config.yaml
n_layer: 9
d_model: 512
n_head: 4
n_kv_head: 4
head_dim: 128
d_mlp: 1536
vocab_size: 18023
activation: "gelu"
norm: "layernorm"
norm_place: "pre"
norm_eps: 1e-06
positions: "alibi"
qk_norm: false
attn_scale: 0.0884
bias: "all"
tie_embeddings: true
parallel_block: false
init: "uniform"
init_std_qkv: 0.0262
init_std_o: 0.0
init_std_up: 0.0262
init_std_down: 0.0
optimizer: "muon_variant"
lr: 0.00671
lr_mult_o: 1.5
beta1: 0.93
lr_head: 0.00513
warmup_steps: 200
schedule: "wsd"
decay_fraction: 0.753
decay_shape: "sqrt"
final_lr_fraction: 0.0
batch_tokens: [32768, 65536, 131072]
seq_len: 512
doc_mask: true
train_tokens: 620100000
steps: 9889
dataset: "wikipedia_en"
MLP neurons of a small language model. Each row is named by its layer, matrix (up: input weights) and neuron, and shows model dimensions 160-351. Each number is 128 + 32 x the weight over its row's rms, rounded and kept within 0 to 255. Numbers have three digits each.
Before each neuron's rows, "fires after" lists the tokens most often just before its 100 highest values on Wikipedia text that the model never trained on.

fires after: " "
L4.up920:085084152096067088150113116127103134091083135068133139085123123120081180079064102140132091145186147139104067138190136109161134165095152129124126109159163161149136148078099132140134097127117178097092110137125131153155098155141149079131114088138093121143139110119131135137134089150150125163072131048097102135143140108128187135136072155167135066162123138141103066067099088091150130150185160223136099125128100159124178116119122145124166136121072183134121103132069060121109115114167050111118082167131155125087080084078083164116113130059103133078117121137137087140101166103098074078

fires after: " |", "1", ";", ":", " with"
L5.up1329:176138081093117151065162136104093154095119111107173118131169150059051162135117137177124103109124086148125110149126144175122084135164140158064094108127137112137160129103129105157130128170086188084150090105162122142175146141087082172134102144125111162138108138098114168122142083123139113135040146120106085140109099109123125138112098173131128144127139060138159187165148123078180126054191112151143166175119147082145139043151096122194110133154131201111150158114143133109088118158151101136103071066131148164125115073170119144169041134143142172150106135096125168066142106102128143096

fires after: " "
L4.up1046:084082108141106108138141095156151119116113175143115069165121161127052123105149107089122129092176150139143114116096156135109144101078106159119135081133093100096149134174126137150138147099125148158151090103148143105116149129132146114127146113147179146189148156098114074138113156155131096100128129108181106133099128076086127122102177148128140120127232158132172119107130106194142110087121142024121131165136147148131198134063111148145152121112076176168140130125095130090088103134159159110084167083099108134130106130120152182210174142117118063188127099147124087129106090155160094177

fires after: "0", "1", "|", " |", "–", "9"
L4.up1128:170182170183115165110123070116132202148083121094183148111143146124138145112145126160152072175146116091130109112102147114164129080127133093109089165075110156147155111081143174136103118141084138188132137133141141138148181134119116099147130112122151060108123138133177126164134150158123142106087115135138141146133129092141167113097106122161189101239114149163121130127171131130133106147136205119132127118199090091111133124100163124079086092143078103168061133124150110160122115094132102161142132155146102112050136109145103086182119108142134103049139138110156159113148118165119150104

fires after: " |", "bon", "ocy"
L5.up775:110132143121119092146107069109123156093133118126096125128165168157129098097124156158132146112139203137151166094106121038112169154080126099099155132149039115137104144097226146141122163116156127137146121120140138152107119122136087138122161112169116138122196106153139164172081108117120148142149169101077139046134180121111113132067166163115165139151129104140105069172200136085068159157132062099125138171150109113122157116121127091091188097112126133080152182185095104113125159118077045157106139141155119107149146113157163098101141087114147151075101140135156121125101115137168090183

fires after: " the", " The", "The"
L5.up692:136142157119145071127152101154127100123093076083075079165100136165139109145107150151116058126128160152156161095121074133139072170112098157164110119075083138156108134104158147119123121100160077151089123111142072113113134189060043144121136138154169183094120162129121124084094115119150092065160173208113130126128153107170105172123124216085119126184087077100137129129136076129094120174086192073177165125164163120179182139184150137104112157102125124139068096196155124133118129135137109135144152130137140083134125086125178106109074102139100108057116091138195157139136146130162105144

fires after: " ", " (", "–"
L5.up371:078149175068095129091138105111121178109081105172151142159104118095131112092116178143176143147079169125150076145099173149086164175104100117125145143105178161094131103127152136143096174150118095145124149121139076111058150094106123103176120105149170120086148102073094205039081143156085095155131139149212157164147108134176090093116089136121127057186141117128118111174165108117139098075121096105154091151116145167103221142085103070137129111183110164187140144180112117162148159081091151168125072165122192163097143140136133121111115127088142157114140167084103144113038104121111126155

fires after: " ", ".", "–"
L5.up1211:103076133182103141099073118135132077115169110129119156103180151054138140158126088126111059131134142142148126139085086097121151192210150105068141144089155085095089140100137149133129101188084105108114132072117144144113107178100110072081136149142151122101096135145123102131121175096099171180086060156099077100177099171174143119103216119155166115093100156173192114057090148099103093151071137197127116148136125101130148171141120133157142075216126182180150131107132116143075155155153065128036145188134104125151110120139126140111135100102104073129109152150092119157134107132073145118

fires after: " ", ",", ".", " ("
L4.up792:181144141122170122154131114121109147125137115171069127130142121130100155120093115100056155140123125069130140078126124165131155111172173123123129126144160121220115159062094153111116145202108157122153159095156143097125134119093098128176106174106093145168114106205066103113134133164108167133132087135139095103156121208150155116106117145127088123068160155130179171066113117079142124104156138210167131189107123111171147096148099089163116181125076156089087108062105092138097158120109142071091080078163106083144147161133165098088154085111128065099116126089128135120109134111107129166

fires after: " ", " |", ","
L4.up1465:158107125132140095102170175187198130130174154132146088115107156110094090102160150169105125121144119111183122100108092127149082157100142089152112140132150100138107087114131114103126089132076127106134101125205113143115133119159126095118109101104132113155131110154127184138108209153137172065082065111118139104135142115118127106135179102136163090117156133086108130155104168154115142137190116079119139087179131114103109142165160078114148090073114137138147176144117131092095135129110135196107102137198121140110047182102169148123175106156156124117133142118179117060136101087106120161

fires after: " ", " |", "0", " ±%"
L4.up187:160111142125073144177129067187148118201124183101154134124097073137048156111137128127140164134117159143125197139139150078084123117096175106165082102162090044135163097184121102151132094128123126145112173113121168186157147175139170109131067163175066122132135149186087115161135101091159132147123131145065135095165103145123091159104166207160139127148134122127191129076136138144095140174148100058133166122129125142161173165149117184148080151115143143148162084135097108119124133127126136141134099106115104140129154132184125083131115087159086149125097079139186060126170127132111123094

fires after: " ", "–", " (", "-", " Support"
L5.up1058:170123122097068112078111147102144139134151159141156175141187146145124086118081131144097122124182087098125116154141086151146127109088090120182146130091094150136121134104133124090180144110086145110174092134164065135135145117083088159137099083191114118138137163174136113146099153125102101155111125143146088096178117120155101129117133149141128109089146150120142099100106013192180121141106195119095126147146140189219116157144104109060110137135149150167151075149125159158167076118117120105132158109121105119092095147154078166162155137082130157164170086094110120089169085131179178124

fires after: " the", " The", " of"
L5.up62:124109149049154073075174114149134121123056109130145132107099109154135103064159185150151120112124115127098100067115108163164147136065179111172107078087088169100123109076134144170128155167149146088127160178127175119145184108110104168092110101121157183161115122097156148141120099120104114171143152092160076134105124152089149146117107069075157096124095118152144132196129083121044107085131094121146097135124201103184202098105111116154130112102108142158155084073161121052126155182138121169127119129147101181082093150159148122126085156124164163133172054216156144176137182122091113133

fires after: ",", " ", ".", " ."
L4.up1360:148094123163094151112155150120142186148207123150142064144152097135176100156120149116108181113119085116102127138157119153117132090215167127147131187129075110074128116023149107154128161138107155147089182080140146098155094123132172109148108101146060148167091129140119132171155111137120156138129061120160104093096095134117143140123154085145083147043114142158099112082182092143117123134146136130103198151096107110176106089144119107100110122121167132113099181129163132128127141121127134150137096224158113133136100124168131125162175102129053082085146153136188161104117127084110066081

fires after: "201", "199", "200", "197", "195"
L4.up925:106164079095127127123127181117125116135097077142141163110155100202146084081149124124125104033172166091103090116121124137102186123100150114133102159087142143155116100102108122125084145116133137116126076111119101173135085147112141152071140153145121121138084160072135185120101171119081136105092151143161115116109084117117198107109164110109111101113088142060116151149126167125112141122166116177111101159179124129080200175161108122132128120191079123216119102113189117122164134122198136188141116152213120151160124119150110079068098136121150208073158105100150125121168160157133154142

fires after: " |\n", " member", " part"
L4.up1333:136132153127148154128143087100132135140099132142104118109112064127099099095099105211167085113099122133117142127131136144133126159135124066113111157144131141143093093112126130114102130128149147071138178075067078201126120127137117085125107110061081107127093162112159166158161134088208108105149126168123132149085172129140119135183120131155093143211112148149124181135134106133057093108132104141162090143183135097135138158104105108159140074133128160145171106147086172131116121144163084160043139142118156168153081126147134104109157148095093126159110104130139105203126147114070200109

fires after: ",", " and", "0", " He", " but"
L4.up1257:077135114107156092165196076101070118164106107056080131149088152120112143142063120098113098129099145169122120155140111148200097095089128147101134103142165166157130107040162105212115213187146120126145123118102103177128146148125167115129096096167060110139168115108141155118145152157140058144110136185130112118120108117193164158154092088092113066104155139158096169109102135136091168112086166144143197131079123091119130139111116164154143105102092063110130070098143086136083091126169165185139124117115104129133090066106099131103134060179122138065158135085158112089063111110119118127

fires after: " ", " |"
L4.up1322:121106133166160118137121150109140116167114103125158111142152045131097147116087076118124160119155145123142195085144074178135134108065098132146138210098170145061097061147154126148135138119117063186120129103125197116126121121151139136152121140122157087114104200104171125140142157153161121133126105126166122176128143196119101135126083083039089153117110155149138080093087187126110105118126118088138163121141123163136119152158108171165163133082167109110096053143130138085099146111063078178092159106159078112113135131137092105120098064145088162103084115129224161106130082144096146075

fires after: " |", " ", "-", "9"
L5.up416:106156109151107109140090133150152154143103187091135130115123115138141144143140109185124110118099111059197132175130104124096115159113115176134103138120171132130127176118119195080121129140080063074151125129096172098112156121097195085161139112095113132196117160098142092101177086152028171054098117119131123107152131123157158160116125108111119092105093127134122190127173175098150110159134124099179160140098119108123119151150111168211093116100141088116119179072139082159175111120122099174120198131129208125133179140068195138128118119179170115129110153126141139164109128095145124162

fires after: " |", "1", "0", "2", "33"
L5.up39:159107166132157137067115139125093142094094142098112155102125117076089154111146139139129153085081129092099105096194103158086130088142155113190124126158123143136142116164116105122060090103106155115175096073113037116125094130104113114143103100150150134128165115109123152145160166141168148104123136110119139172119169112102128169091174153137122139115073127117120216149130146073191157047176134082109112142113100119150121126108174068166090146161107148109096149133153113166120157168169138129101076133148126137121124234137150082139111064109152181121175160079220107153132140163156104110

fires after: " ", " the", " The", " El"
L4.up1328:187113146103093089179114147105124115069164133124158064124131170131163176074170089151124103143169142120108199100159156077143111125143150118120116096142148152161103130148136118206158128134137108090198090146124171191110149078093097117135068050141084104142080125126176116102100103178108168124135156138103090145154074157127149177080147153149112136099163205103164167147112133115071102146135135182160101112142120148116160180119128150135128097139153080114077111181095133173098130155156140123143131152138124164156152085146099111159061087128099162076167113152144166132111110080130126087

fires after: " ", " |", " H", " A"
L4.up63:185074151133186108125167157065120146173141190163152137136127100148100131100116144100152182100087186164142170081085134128104146151093123142107094136197090149158130146102161104173129124141117127189148133155097123168150163128097145111176154193138199049152176130113163094125173164104117106090172184125178137149255142077116095130200128099084079058129144141143172127095083091094149119113204107069146093133125147081133105105080078133119081184096148112147109086141145133098128080105053155127122132160112103125151086123122154147108133084100095172142116154170139112103095119154116077154

fires after: " ", " (", " first"
L5.up527:115120131158085131132170065150135158150074141101182077142081114123156126089127137106111097078140147128122107143170165104126135093140164090175090145097063174103137128092158111108119198166176115155118154104051118080138140091138158103139141100138211165107142105131108134150192070148122123112066137111103154083104104114114134103152206150178133162109177106166107127093156079124168137145112105132121140183100145156100196083177137114157152122104143100237082095127094099116167151150182128162129097139115107082099114110096142134181141164106143155081094102112152083134153091126122128142

fires after: " |", "01", "1"
L5.up1370:074159183139139111186056085080142160183148173130164134194134122126109091099137159112130093137224106114058132130140115132146113171181170150113084112126164105096148153155174145144164118144112123129143141118159120150124133133076055158168064120132106134150091138107104103152173127136152158066092175194159107112104100107119105118195141126143172128130135062079128170163095120182096100090153133096122116142104173177146154116187165159118156105167094099056169129147164151136098147123183138118127186115089193170094145135095155169158144107121153125138082125173102138086178162093081148153

fires after: " |", "field", " Division", "01"
L5.up157:152157156059098130110112110141149131127164158128093148109090130116113106115156184174171133127124120132175100124099162023137151112116163080153122088248081115130134093135052167112131096106142126146143155086129157115102154129124096113077144138120109107046147070101130112133088168176119129125125148157158196123127155103088094151206061099134090122150107133117107210166102111110116087095145144135117116151100104103140118135138152115062099121112113138062103097143139072123106104124152189110154087202098142178075104154137137151139133120142097122098170210163102094195105158143108080118

fires after: " (", " \"", ".\n\n", "\n", "\n\n"
L5.up1178:054101080138084096128089122129113116203143148146077104134160159177127114136099097163165121101143159159113142138096117125149155136072144109122119108107120146098169134111126178143119078160143097096190134127165114157117140112115064123150103120146170134093127154165093132131148095125137155113113072059113193087136145051108120103157108138134170159140138088040080115123143127087135083161171131131173128164123106102170153115194117100068132105150142148085133073109093111100162145051133148128113159139131116156157154195121125160122043159122068169069151176097104136115135159085148112086

fires after: " ", ","
L4.up879:154148128152126105125173151104127162145164157141128196117148100136102100076126093146113194180140097118096180151093119172183091084117133106153054198102116103137151133083085127162147099129092120154147178086170093121157145097145151148108174107098156118055131153138159128157113110108131157127191115161152118117129131216092133152087114115163130088123133138161090160111141177128151113166161118083114119153060113085113145140125136181123030180107083171181157133042093127144072134113152150131132050141087161171192146123095105101137083074115120153201124126050107076157100130093116105107

fires after: " ", "0", " Total"
L5.up1159:118120087168152160112106137169151139174174128122173134145106142134121133062160096154129154087143124123108095177070112121075215094127179082109134118101135120121127160141084100125122110125163163131154107065111174169170120146125117132098150141120142106170160153155072160090143136089075186109174104143168088241115082098120152186119114146170102159131145136111182106125111153178193146066086098205120120191170095161118164150131124123142212163147138060118178162168123124162095126164125125146106092177102107122177164157090187107146103124115135128181100071102094100121133163110155158149

fires after: " ", "."
L5.up577:166161113114084137112115141159084168138129114086133068160168133109114163156083143144185065100145156136099095105156123095132148111113089149135123095126106146165095091088144155078131099114089120153124113141109166141148158084150114151165121034057128114163139123111139014160124105111086097171113059132150104123139114141094167120089167077119151148102119133148180115187157161081097089126173097175142074181158139091117129074136138128186133143153092208120107095139175174120141109077067163154144103146125132162142125099192129123147093090117067128101107221132117097143095094066147120159

fires after: " |", "%", ":", " votes", " ", " Party"
L4.up1271:150018119112074135164103122112181115099122157134165137134154122140093138148143170165070180143198151161142136110156144089161154138151121154154108089187115071134132144104074105124114082119105134126105140133118172157088164104193166138044104100170178074124190140090131086148169127115144152124191176110078069102104143109115154153135097156110098143127143157129132155129147158125133086094172141129139127163140097120200125123203130116140174192189091090112098153115129072169078115108104135152091149159126133116135125093138098148106110154161105153109081122155098168117128092103162145132

fires after: " "
L4.up1357:139131111162110167123129142126138161097219114157147123110111116114118111165096100183111128138121150079092091059093130082113098116115144072179082139137123171132110083111165143134150171184135117133136165143096180110201144116121116124090131146115167106155121091143074103157052149129111147125118122166118118126135155122188131138170191074142139111139154133175128140106083144148145158141190176135164127137112110123097165098143091144117134182134103128093124110190165103160137133094151143091119134117124106162120111112153152135142151102204088138108154064145158101098118153102131146147

fires after: " the", " The", "The"
L4.up642:126118177077114097149163071140129106067117131167189122142180077108097108138084168146141204160167156082106132105169123039102092111103127219157164078129086173126128187120182109113154195086104123156144136166131137115163112098168162121088102128147192144131096169127093142109129151079092130139177160157143151125151159145075143147104173100120117122176100162128107098090115143173130124108172073126180089068109141138106176154122135114119123094167089155137125159122180088167123133166179117131103150181123179178165153117068092144059084212117138164114118083149165188159130120103155133163

fires after: " ", " Q", "\""
L5.up1252:104148091099180166099086136162103133162174103088125163129163115026130075106104128088111149186093110129159155149082118102107105104131082103105140072079131133115108096134156146139160153192101057176123089137123132165093120137116138125115161088084120146138137114122130085136100128068136157165129132148117095113117165121097172062126165107158166142112146124060119157125119076098164150074128118112095211124068155129104149105188102123131130135147135059167118083104112190156103131059133192096164118114138116105152123126104086147083157085101092157127148112102182155161185146101133101092

fires after: " the", " a", "198"
L5.up854:150155092118118104098128237128118070176127120212160137148133120110125166130180175105139134159107121084100102137108130175192167149123146144111150182151129123118149152178124141167131131125106103157173140082169170120137097117108151157138103143147123060153112113136113125141088090183123114083134132074177140140127107159133124131171134102105111141086167074096089203211125116127155225125120125089200095098146159153157154173135130191116103185126172120153163136121119101213171202126126104242123124112050135139132139107104089178113104119140116146104169165109140181085153127140101093120

fires after: ",", " in", " and", ")", " well"
L5.up1317:177085097119119053177128131088108140088114110079115110193100092162159152150088056105119088156166076145120126099102154116175137073100084126179089137070152117141123135120063161143176155106101136132128120124124144145163106078176105180131073100127197079142108138088124156126159096108189134162108113071140098092134048153123124097144117139163140151083162151119097115100159104164022127108119151249168108133110111061083150079161114144114108078102103146109109120096112149129139112134122163163123133049093091150188182145129126054129148089111122098110140073104189178118120159138115130133

fires after: " ", " (", "\n", "|", ","
L5.up653:093109150146131114085125124089127081119168062137176170061083117121130169105091101115163156138142111199138130109085168093127106142094120186168141150165142129133129132113192163154133088206131161212133096148129119130055166120195122157157111114154255135140107132137084120138135076138108110104119203064156092121146155135066129180105113146131144121100143163126169127086145132174065150125155146092097138173143130144068100173079139105112147130141178128178154128098141139159157107102146233135147147145140119133121135121125132121114111079104085172068097173134103110188157151179126129179

fires after: "1", "0", "2", "3"
L5.up1529:162133086105244110132159117127117110185170151124173088088119112078097163154103157094131124179136071122135094104141145141135112085144113072088164126162139140089179125094219119151158129065137131091134130147145097096050153126154136167152134173104175091110114134151176164144133104159143129082091122060141055133134125115112141073068084095114107171127121123091151104150163150077116119147150087149173120109057118121083095167185123137156077157166104163185100137111184125103124139140148185162133169157116146185129119084125113137162139138122140145172104158131129163151104151100156165110

fires after: " |", " the", " The"
L4.up84:152098120086170095099151177119131132149169102128177128103197107125150093130132164139122159101133121135106094162113133112119124132106106123118095122098154119098123110194089119111105113085136094065131119120101145148115121114117096148108151128168119150133068201092160128164152092157126185147127153132147140103184148177136122117141140165115133142106134152142129121101100138095118052129120153144079172153227168106130104186082097091096190068226074082137146164104175086113153199089124158132140154120066164121147149102106111070137123197091129091119157095119184105161121155144123105091

fires after: " in", " of", " on", " had", " with", " In"
L4.up636:137104180139099104169094082062116116120146071112107147128086164166172150132163121153123149136090135149096126133157208120151095066128135113143136122104146113139164158171090079128151129170149077138155067165092099140106105112143138062137124167129184137091161215121072175139112123116203080135093049117176136163125062113131183104092174064153134089113088031087115120127135137154121135105155190137160078088120191078154125065160108122102162100113107114171105147098144123125081120150154138119137139136167159105183121102155126160116038199183120120139134134140147121127143150073112158156

fires after: " ", "-", "0", ".", "–", "8"
L5.up244:199133154152115161135102146171205077135127153138119086114121146116135140120144126169126132061121133114085157114103152128075161165144101028148088081189162153136173097134121132129082045132087093140131144096093156081123126145157112180096144062146064108173139112168126060174210081141151164146144135128122106118135108166176111101117103127126126093182135108115160094122142133156154118110151090169120106163108087089088140144114148126106103085065118085130141104122090088136171131126085103143147126148087140179151094128124161123149118145169163156093128149108151144170099172155161161128

fires after: " |", "0", " "
L4.up800:162098161107163135065175132098164181065077066178194116096148069136165112143090091169098177195066113126132166096128141109170110161124103104116155179105130146096109075170130117126125185078095139099183099085110073149127168120107130146065172145187205157132123134145159123135142115121140198092149126107126130121133099086131061144126138100125140119097139118117161168131155136118146075154175092063157081129146109155128135151110120086146107158119089050091168069096100129161161086165132141154116033105132128104182097101156177101113141088091159099092083108156137103105160091094090119157

fires after: " "
L5.up217:098152114122110121093158108158114105202129110135113134113133100124123197158088129131128177158147150051183164135172113147122101163121105090131156145117089091150134114125111113133078120102148141125043059078130129103122059110137118165156229098118128135120161116076148084149126078078151147123169095141200162159157093057117117135144109127180099115092132113132123145095121115117163081121064184122149162144116103132132156068142093130139096123124102167121174158145142142160124136139141147180118117081103119157098120175126093128131114083104122094109125098072181160157119103125098124174

fires after: " ", "–", "2", "1", " (", "|"
L5.up948:161078182154118138096105042184198127080166106072157095123120091074104136108143077111110073117148159138143172154120146142122188074146100130130099128108122165123142148086143152127118082149117137089086121114130088135135151132076101144096160150122132129161146138080098124185121063099109123102163149117120142184102104156183107120141071122140168115106144134109112140096124099088130115171050123154121080103152104158151133131155083130075071081126092072136084098127103114124117176112114066183162203153122148149121092161104118145221144116152144131168153155083108128076135144165141123127

fires after: " ", "0", "100"
L4.up746:175137076106157178104179153122120111077128126143126164162146142109072138124154113141168127115089152167139108180093157115176128136090137152115139098137152118120132124144102085130123177179106117094095112146159120164086100126175101125085152184107123172081144152154068146129144108184191208118124113166130107045145131068133146154213154171129170145126100126163156172060109124112137150161115131115117122185204131090138113149124117157119073110146057184150090144157137157130140116121128167183094141128115137131089097093108102142099204125157109107111115126153123105158109084102107131184

fires after: " (", " ", "\n", ";", " |", "'\n"
L5.up649:140151100102143095178116073133124130124081102098158081169114092068190110128094160141139158128172141094076160163107102087118188133119128108117050132182109150103123105112138109143126147095132132164146144121079087118155069115126114165086077156137204135104116127130127150185087131094152058187128169106144161108232136127120110099134146185119103153131115154090163107162150171090169149087127125086153133066112182078067159163142113191149137134166145121153123162104176163108127125072118174094144139108100122144102086120101156122128155116132153155149126146117152088131115113116158144123

fires after: " |", "1", "field", ".\n\n", " –"
L5.up742:135072147149089167090107083117106122057097117094133163113137157113177149144209147115163087122104107170104128055135116130140124120147092126121144132155141087150043088090115143130167096198152168195149085021170134083112087128158157174146161103138149127140087084128047120152117197105112144143118141101189134114090134087060170120096164139113170061095132148132138167098123164151107126127098128080100143166148157151119086061114130084138133131085134143100158123173165150126178155129166124132152102140073140140079102112067114057151100147119118175124126120200094133110141155148142144111

fires after: " ", "3"
L5.up498:073136115108163142183159160130127081118179112170059172153119157168082109079122043159136170131127175101158109105116156126101119120105150112131131069103195206169092143104157149142167165163160080121123222132111142189116084189105069151209124214174129132152126135107131171114143108153150149084174098165151107138187093154178160139135139132135158141114121145126132083070129127108136152149100134149175131089101155092055152148095111086168124102162120167148123110105135135099123149126145150140129135149120131107183115177195146112104077116075132137137109113155145133132154112191061133170

fires after: " |", ";"
L5.up1346:123161117140198097091164141148096088106139105084143107129159111080138128144157169097176056093125102124145127094197164105097136147070152133092065148140004116136141186122156095146092142110096089084211171071154159182120088116089099169131130129131156073116099195170056127079145067104178177113168155102117090084123137132128177101138115126128179172111120123223127115137140127119095055151131154163160152102137111100109091168120125114153152184148162081179092115141113137095128141129103091171167116113159147159070098118127153121131157075157157126181106095116109173069141127136083127061

fires after: ".", " part", " addition", " He", " member"
L4.up626:106086126150093192191185108137089214132043097136170095105124122136183092186154104067134145185158154106081155109188181133170144030143084169138133107196128153135117092132108141162119113161115143110144095169110145116098146103106098157053114099155145122180080176117140102152101144144176101134087122105131153180104059167198097083129115169064106027122143140152123109127058191049173060124075153115175207155097174077155137108119095053100125172179086133153147092116103137119146108095121134182127172113118108104142120132175129153129096075175106196163131138145153158096104123122138153138

fires after: " in", " and", " as", " In", " of", " \""
L4.up999:187123162121104100091168107068199153068115152113149098223119137148185126099138079133134161102100172138116156102117154100168066104124137097197129118086095149148094163124108100161138114184136135135154101204080141081050106152091112163181121120079119168091160155148088120103151120131131130103155142162165091113095098167156123142077134107114130135110144121133146146128114132108133128153101105135120098133102138105117151094146156089120159112103122146135087110055157159118150077171176124085144129180117173132130111170163133112141112150150066214162116124150146108131210160109135140147

fires after: " ", " |", "."
L4.up949:134115158155100147181175193099115104114109129119124146170102145158178091145144081110148135070144107125112179093143158149108116142096148103137174070110137076139071168109099114104173088153077096136144159137121059118160194027127130151160115129137113142085090154104147158167114210140136131116115088154169120096172141147117123177094047130157142131136139111151177119138144120206140146166143112043116196115122136120093174163114120123190071110112094126190112101102132058198142128068113150137060155141082111113129137107119157140132128123125125154110111173129122140074136077096161183106